config.toml
n_layer = 18
d_model = 512
n_head = 8
n_kv_head = 1
head_dim = 64
d_mlp = 2048
vocab_size = 32000
activation = "gelu"
norm = "rmsnorm"
norm_place = "pre"
norm_eps = 1e-05
positions = "rope"
rope_base = 1440.0
rope_fraction = 0.25
qk_norm = false
attn_scale = 0.125
bias = "none"
tie_embeddings = true
parallel_block = true
init = "uniform"
init_std_qkv = 0.0201
init_std_o = 0.0
init_std_up = 0.0201
init_std_down = 0.0
optimizer = "adamw"
lr = 0.00109
beta1 = 0.9
beta2 = 0.99
weight_decay = 0.1
lr_head = 0.00664
warmup_steps = 531
schedule = "wsd"
decay_fraction = 0.376
decay_shape = "linear"
final_lr_fraction = 0.05
batch_tokens = 131072
seq_len = 768
doc_mask = true
train_tokens = 733300000
steps = 5595
dataset = "wikipedia_en"
MLP neurons of a small language model. Each row is named by its layer, matrix (up: input weights) and neuron, and shows model dimensions 272-367. Each number is 50 + 12 x the weight over its row's rms, rounded and kept within 0 to 99.
After each neuron's rows, "fires on" lists the tokens most often at its 100 highest values on Wikipedia text that the model never trained on.

L15.up549:44 44 64 55 39 49 49 46 39 44 61 62 44 32 59 44 48 55 41 40 59 38 52 41 65 29 63 52 42 76 47 42 52 69 52 42 45 41 56 50 61 65 56 61 55 26 37 49 50 54 48 50 43 55 59 63 72 64 38 77 59 84 48 39 60 52 58 69 26 40 60 51 54 66 59 43 45 29 34 40 28 40 67 53 53 53 55 43 53 46 46 39 37 39 54 44
fires on: " |", "\n", " ", " (", ","

L15.up358:44 43 50 48 60 39 36 70 43 54 71 37 43 61 67 59 44 43 39 55 40 36 51 51 36 29 62 55 57 38 69 45 57 22 37 58 74 38 45 51 48 54 50 65 58 47 41 53 68 56 66 68 56 54 37 55 25 24 37 43 16 48 46 56 64 31 57 53 47 37 55 32 23 46 57 36 38 57 22 59 39 43 45 66 36 39 50 69 51 40 35 39 39 42 52 60
fires on: "th", "st", "nd", "rd"

L13.up879:45 58 38 24 35 74 55 41 68 36 73 45 51 58 53 51 38 40 40 41 63 44 54 27 62 36 47 59 58 35 59 35 65 48 55 49 60 64 54 37 51 61 56 65 49 43 67 66 43 40 62 53 68 39 59 50 53 65 30 34 39 31 59 41 69 69 54 50 58 60 68 47 53 52 53 37 36 34 49 52 50 40 64 53 56 48 83 57 26 52 47 40 33 71 50 72
fires on: " due", " 1", " to", " 4", " 2", " −"

L13.up1245:35 54 30 38 44 52 58 46 63 53 70 45 49 75 55 43 33 45 54 50 56 44 26 44 36 32 27 62 46 51 41 54 53 53 65 41 56 45 34 67 41 57 53 32 47 37 46 28 53 61 62 43 56 35 57 51 42 76 41 51 70 46 60 42 42 56 43 66 48 60 61 31 52 54 62 33 49 62 57 52 41 50 74 51 55 52 53 57 51 59 54 36 57 59 54 31
fires on: " in", " |", ";", ","

L13.up589:42 27 45 59 41 64 53 62 68 38 31 61 43 57 35 34 40 38 38 47 64 57 36 26 60 47 48 36 58 44 49 32 51 59 46 45 79 52 27 37 55 56 52 31 37 48 44 32 43 63 52 51 54 69 44 52 32 57 34 52 46 55 58 45 70 49 32 52 39 64 57 59 52 60 32 41 49 47 41 40 47 31 58 53 44 52 45 50 49 52 45 29 63 46 54 45
fires on: " 1", ",", " 3", " $", " 2", " 4"

L13.up1775:31 31 60 34 28 58 36 54 29 62 61 51 52 74 63 44 40 57 30 58 65 49 49 44 53 16 54 28 41 52 43 39 50 62 63 35 78 53 52 48 44 58 41 59 46 56 53 61 44 60 83 49 53 70 53 70 54 37 39 38 47 56 44 35 57 55 41 47 40 53 76 68 55 43 28 52 32 42 67 42 45 50 66 44 47 58 65 37 36 53 43 23 62 62 48 64
fires on: " |", " 1", " 3", " ", " 4", " 2"

L13.up397:38 54 61 39 58 50 36 41 56 52 42 57 44 38 51 57 72 57 67 53 53 61 28 27 15 42 55 53 21 48 40 35 47 43 72 51 45 59 43 39 56 57 55 50 64 50 62 53 47 44 64 39 31 44 44 47 40 45 24 61 51 35 66 43 50 51 56 44 39 53 31 53 47 39 56 54 61 66 55 34 33 49 38 59 61 45 45 48 57 70 54 37 44 67 59 43
fires on: " |", " to", " Release", " October"

L15.up442:33 43 37 47 47 30 53 44 39 44 41 44 53 49 49 56 47 64 59 57 60 72 45 51 19 33 47 47 67 48 54 48 52 46 47 64 66 48 51 33 58 56 46 58 36 41 41 47 33 43 82 61 45 42 58 47 45 46 36 49 25 38 53 36 37 56 46 43 29 42 58 53 48 41 63 57 58 48 59 46 42 28 50 44 72 54 53 29 51 75 46 32 45 50 63 49
fires on: " |", " Swing", ";"

L15.up1735:38 53 50 60 59 48 53 50 58 43 75 41 60 71 40 48 44 70 52 54 74 32 46 27 40 39 62 28 47 54 33 56 62 24 62 55 64 50 24 51 51 60 62 49 44 59 68 57 60 48 60 54 46 23 45 45 32 55 29 46 38 62 42 42 47 53 48 27 48 36 52 56 39 59 40 61 45 78 59 58 47 47 51 45 46 63 75 46 43 51 70 42 53 52 49 47
fires on: " |", "07", " 400"

L15.up945:30 63 50 43 41 74 35 38 68 33 41 54 54 46 54 51 55 66 46 56 63 50 51 44 41 50 65 39 67 43 53 49 39 48 43 61 41 35 34 34 56 77 41 47 45 56 37 62 36 64 56 59 46 37 71 40 48 49 35 43 38 50 30 56 55 35 31 43 32 31 40 55 72 45 51 32 75 45 41 48 41 23 59 75 43 58 41 36 33 66 63 33 35 38 53 33
fires on: " ", " |", " ("

L15.up1758:36 56 47 36 44 61 44 60 56 29 83 50 57 65 51 29 46 62 59 49 65 56 63 40 54 37 23 57 58 52 73 45 56 57 65 42 72 51 49 51 64 48 38 43 41 63 60 20 51 58 53 48 68 29 51 65 53 42 42 40 47 44 66 38 48 60 58 49 51 41 60 53 55 45 60 37 48 32 61 65 49 49 57 43 46 58 51 50 45 50 51 59 46 43 45 49
fires on: ".", ",", " ", " |", " of", "\n"

L15.up517:54 49 33 64 45 49 53 54 50 28 49 39 44 54 50 45 58 70 44 68 46 34 50 27 60 56 47 32 48 60 34 34 50 56 68 43 65 48 50 47 55 48 64 39 52 60 54 50 43 66 52 35 57 43 51 54 63 50 56 42 68 64 28 39 50 52 56 68 66 59 47 46 42 40 49 54 45 36 39 59 45 61 41 34 51 56 60 57 43 39 41 58 58 28 67 59
fires on: " B", "b", "s", " S"

L13.up254:42 65 47 37 61 75 58 53 41 35 67 43 55 45 25 42 44 72 35 51 54 62 47 53 59 23 47 63 28 47 52 36 62 67 44 55 52 64 35 46 52 65 54 50 50 29 60 57 42 44 65 62 55 66 53 55 65 31 52 53 34 45 57 56 57 55 50 67 53 49 59 56 67 45 53 36 64 62 32 66 41 49 70 57 52 55 49 49 30 52 59 33 73 56 63 53
fires on: " (18", " from", " (17", " (", " (16", " 17"

L15.up41:42 47 44 43 34 52 48 60 66 47 50 37 64 65 41 41 47 47 52 37 51 49 51 23 41 51 62 22 50 39 47 52 61 47 55 50 44 49 32 63 68 51 60 39 46 42 40 33 47 47 68 57 45 61 42 52 38 64 55 53 50 39 44 56 50 51 19 51 54 53 59 52 39 33 38 52 48 27 28 76 61 50 51 50 61 60 48 43 48 62 54 51 45 50 55 49
fires on: " |", " had", " has"

L15.up382:36 57 54 65 30 58 52 46 49 40 42 53 67 58 65 59 46 70 46 59 56 64 38 06 44 28 64 45 57 46 46 57 58 55 50 72 44 56 68 57 35 33 55 57 51 52 55 61 81 55 45 71 48 59 38 60 42 46 40 34 62 60 43 51 34 65 30 44 51 52 49 46 53 69 49 31 50 58 62 54 50 53 64 33 44 38 60 56 37 44 77 58 60 68 48 47
fires on: " |", "|", " 2", " 5"

L15.up134:49 41 40 57 32 72 43 64 38 63 53 59 54 79 56 60 39 52 43 55 46 56 44 60 56 57 31 36 83 30 60 46 57 28 58 41 50 45 54 46 28 51 26 34 35 27 55 67 55 65 55 60 40 41 50 44 62 55 56 45 49 49 65 56 56 40 24 49 65 25 60 37 69 44 57 49 45 52 60 64 44 55 44 42 43 45 52 44 50 46 49 69 71 23 49 55
fires on: " |", " S", " P", " Goals", " was"

L15.up277:56 50 47 57 29 64 51 38 52 52 59 50 39 56 41 24 41 54 54 50 47 47 47 52 55 32 27 39 41 51 38 58 45 31 49 54 64 52 32 54 41 48 33 45 41 61 47 71 68 58 65 49 45 51 40 59 38 69 62 39 53 49 55 45 54 54 36 69 57 62 56 37 45 49 42 38 62 28 54 76 57 53 43 63 66 53 57 64 47 69 49 59 53 36 49 55
fires on: " |", ",", "===", "=="

L15.up1024:79 25 48 36 35 46 64 49 58 52 50 39 46 39 39 41 44 60 41 73 52 51 37 46 61 42 25 36 41 28 48 36 54 44 66 44 45 80 42 64 71 52 45 33 48 54 52 16 42 48 80 62 30 60 44 65 52 55 45 45 35 47 50 43 42 44 49 64 56 61 53 53 63 43 55 41 76 24 42 71 53 45 42 71 55 52 54 59 60 60 55 37 55 52 39 62
fires on: " |", " 1"

L15.up1744:38 52 57 46 39 81 59 31 61 46 62 33 74 57 39 54 55 53 50 70 53 41 67 49 41 42 56 45 64 52 36 41 73 65 50 58 44 31 50 49 45 50 31 48 50 39 43 43 54 60 33 53 44 60 42 34 63 59 41 38 52 61 60 23 42 51 48 55 66 32 56 44 43 36 39 26 40 38 69 74 41 29 35 60 63 56 47 58 50 47 43 46 55 33 52 46
fires on: " |", " had", " W", "rium", " was", ";"

L13.up1672:58 51 32 64 47 47 44 53 55 33 49 21 59 67 34 54 58 69 59 63 56 51 44 29 41 46 24 34 59 51 62 54 88 36 35 60 55 53 38 38 47 42 56 57 52 40 49 14 49 55 56 61 43 52 52 55 50 44 48 51 30 52 50 38 38 64 30 49 42 42 50 62 66 48 43 43 75 29 36 82 28 50 61 54 73 38 52 49 34 48 65 29 63 53 35 44
fires on: " |", "|", " round"

L13.up637:31 45 52 37 68 68 43 50 44 54 77 36 49 49 53 27 46 52 45 38 65 76 45 30 43 36 51 53 77 46 42 46 56 69 54 41 72 54 36 55 61 50 26 37 33 46 75 50 52 53 45 37 61 47 61 46 53 31 35 31 54 39 54 46 41 49 60 32 56 59 41 53 43 59 55 57 57 42 41 41 46 46 69 38 45 44 34 37 45 50 40 41 53 66 52 46
fires on: " |", " 1", ":", " −"

L15.up306:40 50 59 46 38 57 59 55 61 41 40 39 53 65 38 50 44 47 68 34 45 51 59 72 53 38 38 52 54 50 51 59 47 40 58 63 50 55 64 38 59 48 29 67 54 41 47 43 68 68 54 54 36 59 52 52 46 45 60 40 63 69 61 41 61 36 28 49 35 16 62 49 33 38 58 60 39 48 60 52 50 49 55 51 70 47 45 50 54 57 43 60 63 60 50 30
fires on: ";", " |", " an", "|", " was", " 0;"

L13.up1945:46 35 51 37 34 46 55 49 68 46 59 59 36 68 52 59 37 38 48 55 57 46 49 45 57 26 62 11 59 55 31 33 55 29 51 51 50 59 62 45 43 58 40 46 52 47 51 43 54 61 53 54 46 56 48 57 40 66 50 31 44 38 56 41 50 32 46 34 58 42 64 39 53 51 48 49 42 56 67 58 50 42 50 55 45 56 53 66 41 44 67 51 38 55 54 67
fires on: " |", " or", ";", " Ne", " Kra"

L15.up155:55 43 29 49 40 45 62 65 44 37 49 65 66 58 53 47 57 51 63 39 69 35 33 53 45 38 51 43 45 42 40 57 69 23 52 42 48 75 31 54 61 55 58 48 43 46 38 50 51 45 61 47 67 50 48 57 64 54 48 46 47 65 52 40 50 55 52 52 51 59 70 39 58 24 50 45 61 46 56 55 42 57 56 45 84 68 43 50 38 49 61 58 56 47 38 48
fires on: " |", " 1", " 3", "E", " in", " 2"

L15.up307:40 39 50 47 25 66 46 72 53 34 44 60 57 44 38 37 40 66 51 47 64 66 45 61 36 22 45 36 57 24 37 61 39 53 32 45 54 41 46 44 36 59 47 21 25 55 49 40 40 52 67 42 52 40 42 46 68 62 51 41 55 18 49 51 50 45 31 51 78 41 43 42 40 44 60 25 42 18 49 50 67 59 51 70 31 62 46 40 38 67 53 59 50 43 60 57
fires on: " ", " |", " (", "-", " was", "."

L15.up878:36 47 47 52 35 44 59 35 49 52 71 41 67 57 70 53 54 53 33 48 46 60 66 44 51 49 36 37 43 50 32 61 35 36 59 47 32 54 56 51 57 51 58 38 46 51 52 51 46 51 62 47 63 49 72 44 41 56 45 27 22 43 70 33 43 49 33 42 32 47 76 40 38 26 72 32 44 53 61 51 47 30 56 61 69 50 38 64 50 52 55 58 70 56 65 44
fires on: " |", " –", ","

L15.up554:47 35 45 20 62 28 62 57 31 45 45 64 42 29 55 40 68 40 69 65 70 48 51 41 49 42 35 58 44 47 59 42 56 73 59 57 49 52 40 36 52 51 46 48 44 33 54 37 57 33 33 40 38 48 36 50 31 59 56 51 59 32 48 44 55 39 42 54 39 65 58 35 57 40 27 45 36 52 59 37 58 57 37 57 52 19 72 42 51 46 54 56 43 31 71 43
fires on: "==", " ==", "|", "==="

L13.up330:62 43 41 36 40 46 28 41 60 64 49 39 54 20 54 31 48 48 67 53 68 50 46 34 53 34 55 32 44 44 45 59 53 49 64 19 53 53 45 50 59 53 46 52 32 57 49 38 52 45 62 75 39 62 67 57 64 28 38 26 26 61 49 39 62 63 54 61 63 37 34 54 53 45 66 42 52 46 53 60 35 38 33 55 61 42 74 71 36 52 47 63 41 43 46 59
fires on: " |", "-", " father"